config.yaml
tie_word_embeddings: true
decay_shape: "linear"
dataset: "wikipedia_en"
MLP neurons of a small language model. Each row is named by its layer, matrix (up: input weights) and neuron, and shows model dimensions 32-159. Each number is 500 + 50 x the weight over its row's rms, rounded and kept within 0 to 999. Numbers have three digits each.
After each neuron's rows, "fires after" lists the tokens most often just before its 100 highest values on Wikipedia text that the model never trained on; "fires on" lists the tokens most often at its 100 highest values on Wikipedia text that the model never trained on.

L3.up583:547468505444483540511462498481477481453502528550562576567435610432407558558567480524484492533464469473368486444474591444504519619431484429502548486584506514520473563584401501530535521546469497421472443577441462497495440487594471532470479586533490438479526447435515522578509558482540520454515455397536544489434546557496504545418467489570497435479609457560451429495508418512523505463429
fires after: " as", "m", "ent", "s", "k", "p"
fires on: "ar", "s", "r", "et", "ig"

L3.up298:528462507435491485520538563503483453476526487491449485476526582460513631419411468500524553529548501529630416506476472446579502449493548458480518482473531524401470514481540577517514524567438544461462532451490508471567503472497463484564449534574526419462599369482481447460519533497593501463446627563455513459452511514435540425532480441457536534500455597523480435467462534566458540552551
fires after: "on", " con", " c", "ab", " In"
fires on: "st", "et", "oun", "th", "em", "od"

L3.up312:401501470504545463548531544540486440526528537459446391382505457496480560534443451456539485584514520429543491518521485445458545493438491521508449496464414532361514493470546573587492520438489556498479490421543421540468509483517512578467484401474510574542478553497487563485512588517562461473499504494532520478467560577487393523615523477435515555473489508548465412496497506519473523470570
fires after: "ay", "ag", "od", " n", "-", "ell"
fires on: "er", "ed", "g", "ow", " (", "ame"

L3.up262:490395594463666406527456496428595455513521510483472567577566460493447500440519511522563523503497469472533475544574462516544536553408500464519478573511551484499422468499485484600439507492464520536541558471533515518502437461476556508485601541554478527501573498533351466535470515517471486478514468544457544518495466595514473522608413472464518493477453471468464566495427500491533428492506
fires after: "9", "1"
fires on: "7", "5", "6", "4", "98", "2"

L3.up208:464529513434463487564578467527527483450442551555542417499412487491528480544478513497470474430533470518466484570489466600516568532521546537493589367466500433522515560554476420458536517519482488554503534472476539430597539439564506536525404413429442453457489466459479484533499379521453541640449479479452553492410501593535561542499479509554530473498493479476474447663536508555536484527384
fires after: "u", " b", "b", " S", " s", "e"
fires on: "ack", "y", "ad", "or", "il", "age"

L3.up510:544452562515496549492464478538515515494582676449481523525556451433491509457490468517474539451451468465459518579488461535509536584496465549526577552460516487575524527521580461446556526410487404538499549380410504499519433541494483527467455492428480538549532445491507403449503481478474500606452490439460495492514492474404486474486627587574505454558471613480533461518435451489474429525517
fires after: "b", "ol", "on", "in", "ab"
fires on: "d", "il", "le", "ian"

L3.up383:576481539473598506436518427395451523452508480410502429539565471458542535524541518582463506483457507481533509567557479515598592481419491417566460422497521536453485486502538506494350422456478525468437583524569416479564470602553474537518587518506461587530514496531388469488521533439441501505440531487520545534438512533559523524488501519462569479424471491486482471509475533520515503512569
fires after: "9", " n", " W", "8", " N"
fires on: "ame", "5", "4", "7", "il", "6"

L3.up13:567480503497526491587489541531499477487498527597518496504479495567487535442590475545594586593491470438525553434548435467549510472439439527534485448560469529519479495459542560514389594439480492543429416418378466461479516516561567542550483535527453502386571476513509443514540555506466411488515447544630533528420496475451456510452453497430483505487560478506529488510490504454513476583533
fires after: ".", "j", " in"
fires on: " He", "ust", "t"

L3.up277:573466518484503442488424536415517508607555549481499476471507545442492489444482522507524537509636483501471535419429598469521455401596480457532513535513528492470500467497493532589420482481584536416516606552478496540558530469512364495468505509515512517577564478425495478518531550493638435400486538397479499445461495558564486490486471516455550532536480419490573454500428557574470502489583
fires after: "it", " con", " in", "on", " In"
fires on: "ed", "st", "c"

L3.up264:486519588475477505424435501536502552395533489474492474459466465447435519496432487467589573536548542503531518449514491578589539460589462493606517429453451466496449461469465471547499477467453366516536485535428460427500420577545509512533426438438420548535395540489506530591381546464550545523431599430485528451523507517504528489458545631489477523544519550487494436520479455519458598505545
fires after: "d", "a", " k", " a", "y", "T"
fires on: "m", "h", "f", "i", "v", "P"

L3.up56:475529478464552469481504468508496520361531491584489456461561375513519610487477431494488588485509471561493533510441423491439424525503528537450576427539507454543525544480521514518535587491477547568526528532579460406531568481525406493585488528595538421517477431514578430428530524426529513579470496604528503432467492508448479561457397441512543477577510492520462576521478612530524489366481
fires after: " m", " M", "M"
fires on: "on", "ain", "ed", "ost", "oun", "us"

L3.up47:501524583457605403454451455556409530528506475473468410534479520438455544606513586506416497448551549461578527529479508469470467505487479419483520627584484561488416607495522486609477544421567509534546501526564547596489433533528476477481579434485434448523476531439460525556479543434436530414536404545485535424531463466507513554547488506464463534512481475536452537402499630509477568479481
fires after: " "
fires on: "j", "us", "qu", "ord", "x"

L3.up0:390531500451444380520568473557448500493524578494500450557545594478497365579491558538468532463551435484510556512571511589510422508514467561439433522537571568584416495528409485527466442418536546500451526554476429460497475556549512446493538544499455445492522437491585501498566556500423553478379416497480457508449505506607435555517525556453482490435477530551469527385525491528508465537507
fires after: "it", " J", "t", "is", "n", "h"
fires on: "le", "o", "s", "re", "ard"

L3.up452:516520556498613420454472459546561540534447500582452451450517554459560377547532578557551603522599515461479425598488553427442496559513615450475585495494510509401459541446486465505531454517575481431451494461500501416517486511504471558494515560466433480502424554526511471444517479508433493473421449473560542471447479505531567547539478480445457479496545427601479536459516518610552487432506
fires after: " ", "om", " re", "ir", "m", "u"
fires on: "us", "p", "y", "-", "m", "is"

L3.up6:557473443472450531462445544454471570413530509468407420515471520492524481530509519528505509488402505491488569441465521548504414592488468456378401554389519515472472527549543574392479448464514468521488497605483549457530552560518486451557554434571461502474498545495549447490554628470497488488412519443528459507404440490511567495461548548464437439523549465477456524558489505570532566518495
fires after: " n", "s", "le", "e", "l", "om"
fires on: "l", "um", "t", "g", "in"

L3.up159:410468531544484564474550501528526448453487443490590508501566424517501526507451470480433495508497494521501465488541496539407495427408501499576546551491462506509491571560487445465527554475493373574611531559557525568651468460501513547538472455488420542518493445426486479525506482511473493498463535508479446448444592488471544422441529447529598577461487505533477361574604532572454571478437
fires after: "u", "i", "il", "ot", "iv", "ul"
fires on: "il", "am", "it", "or"

L3.up258:462557570425530427505544464485610501445505565536547595559536432545637453465494489492456486461426484519499613476560555555498578588438476529471559467558557473542472462516509525448476466437490473539506501461426483514566442573493484515523536478401507517558526477501498507513535492425540590444488586487451470447459580475521413440543494550488552387540514590506499464414557514469459422544560
fires after: "ol", "r", "w", "oc", "ar"
fires on: "le", "il", "al", "ay", "ate", "e"

L3.up275:409531581525556493485550496405499578447439524541540586466428572466513507558463591516514528538549431358448531455502612540482524464513570466530545460459485497382456560464536376494504439567410468491497570581523535566531499488443466524513514465505465530561497445514471526499496457551493551457513447467462488486536569488482514426555498506527477476468442510528486386382475580521602491489514
fires after: "i", " w", "ic", "r", "am", "w"
fires on: "ew", "e", "iv", "en", "ill"

L3.up71:493561448477491483498472520506518506477582544521508536507458511433500528556491526533408473530487531504427504519585510430540401518532464515408485574505525520433567522514457507525415539428462555599437519468517535436412447530547563492521483464480414565490504448512520526393645476514459600525466528425510425564519501450471495471566609544455525477483469586482475463458563376546491518406620
fires after: "am", "is", "h", "m", "us"
fires on: "s", "e", "p", "re", "ed", "d"

L3.up551:498520454571518486525520540453495463509430546536443441396490486531491544493507541535423640521524473499490550565507543443509477496564519489531534479499473476477471483477482498551538575549585497533561460517495491509652501473475450547481531589483436388433514480479489575471486538414317409501476495517462517376613568486620544440510489540450510469431495601473474494428527527460458525506495
fires after: " ", "r", " th", "h", " M"
fires on: "u", "'", "ir"

L3.up177:492491523531451439533481596591526508453503608573443433480465500504539503520536504479560523489524503501485460440455436478504414542462519618489524455536401492459501457400456434426547526599466474611536486445480507437445438561570471536507480570559508515442413388558486409496411427523508548542470504522487518463433525509502476475562495550481440539537413514551544428597467559417445529505412
fires after: "b", " b", " B", "B", "g"
fires on: "ack", "all", "y", "s", "m", "and"

L3.up5:422510394519542411522500502507446475505521633519483402517481577513528456538513624512498497517560402402605489514530440499547456541427523455488483493504403485451502457523456494473500561410383446497457461513514499500513478533425486541464508437490489426542495519490476509476469530436482489486567592434500505474455505540555536545618539552414486473512481471551565487543544488431472443535550
fires after: "-", " (", " \"", " n", " in", "n"
fires on: "g", "c", "m", "b", "ame", " c"

L3.up346:555525433470550472513480458601441535454530548443479471572538439459444465420397504570487516508483462462436495523434473565405533551420486615535460499527526530431515532496546466500515548471501398497564583545607535546551502538451471475502523355481441563426485462467443419530489472483409545519474488446611572436431482513420497421526526493502630536531480541529448466473516478536506541558472
fires after: "ation", "il", "b"
fires on: "al", "ver", "il", "it", "ak", "ot"

L3.up323:488564436613472590484578557492537458497522508489527568489447544450494446509484433546517549546435422464484581469440572512515485405494500548436541354497427518423549535469515559563500532403557464463463481488474600455586448517468525507469553443655511563501398510415495467426481579439551537449541452519525462502477527420498604530538520490501530497517461458557422497412602558547497436485499
fires after: " s", "on", "ul", " M", "al", " ex"
fires on: "t", "p", "as", "c", "ac"

L3.up559:567549513481386483483520439579448367528538531597556538437563457511367507536571435584539423450544533525497501569473532480517487431493482394546604513512431525423450521425427447536528542460487438447477564498570556469556462474464541532548501467521530543492554453407511559469537534491526418513491553479601492509420536528482474516451473502520568393506453552489512559439530597489462556476491
fires after: ".", "\n\n", " ", "n", "\""
fires on: "\n\n", "=", "v", "ow", "==", "ver"

L3.up227:482493553579445584487476552565533463505433466553457466433402527495524505481502528513490494506488458524532571435548543532523415587521506512471510482517477596535416537540539448481406523515606509477505414466518496454453463521561461610558551478533619497516483468474428456524460566469493445531497550576541482517522488499573547458487504434434507511571518500524475446580435533458589402507551
fires after: " I", "b", "j", "at"
fires on: "t", "ur", "and"

L3.up271:537502516573560424413399465456583524490540577452449490535512500481525494471519417411567512566400599569562469420509384484611499487471471549500509554507562444506411550512554493496500524464467485500505516469541495432488464524490547532509477498459540400498566491485426542441491455412557511573547526546605535524477483463485531530579463525441514501525445465422461524448514479449572436467501
fires after: "9", "1", "e", " o", " B", " b"
fires on: "7", "98", "al", "p", "le", "00"

L3.up533:500492585610549513532519442485555413504563538523563506518426522493517453458524585450555503518503563460496591441431414531568488468441484554537534456465448551485556524502451525492477559509408550541402490451427506496514549496426445442481492459390456465596522472467613434503434522533475478472492452469462511469490519592431540593525455448527502483475546558470457449524512400520451472479438
fires after: "ou", "ish", "ran", " a", "o"
fires on: "c", "p", "am", "op", "et", "ort"

L3.up306:552472449447463551509490472511501560627446574600505496503526470469509398477477528556518547422573594521522489578522502474455413529466461458521519507533494364458486428531569516487512498490590459488612603559528557463492431499469471570487534484528458364517507512409492576465510547558501468456535543418521523513393541550519491426454532522385543494460575537469407472536528538429445487465449
fires after: " ", " l", ".", "\n\n"
fires on: "1", "and", "\"", "2"

L3.up569:506475562483572500492555475445391566450574523362492523483338530497491492474361447475484493428517442449513462452515501511523412528484528515529471530477533571525472532546530520437526505540484526515553571511536438545427513614528516473587506558540407392496543508515421475543430614454456468501525450515510516483510464516473522547480533515552523437536469436436416535532515462498461588483594
fires after: "t", "et", "res", "es", "s", " n"
fires on: "in", "id", "it", "um"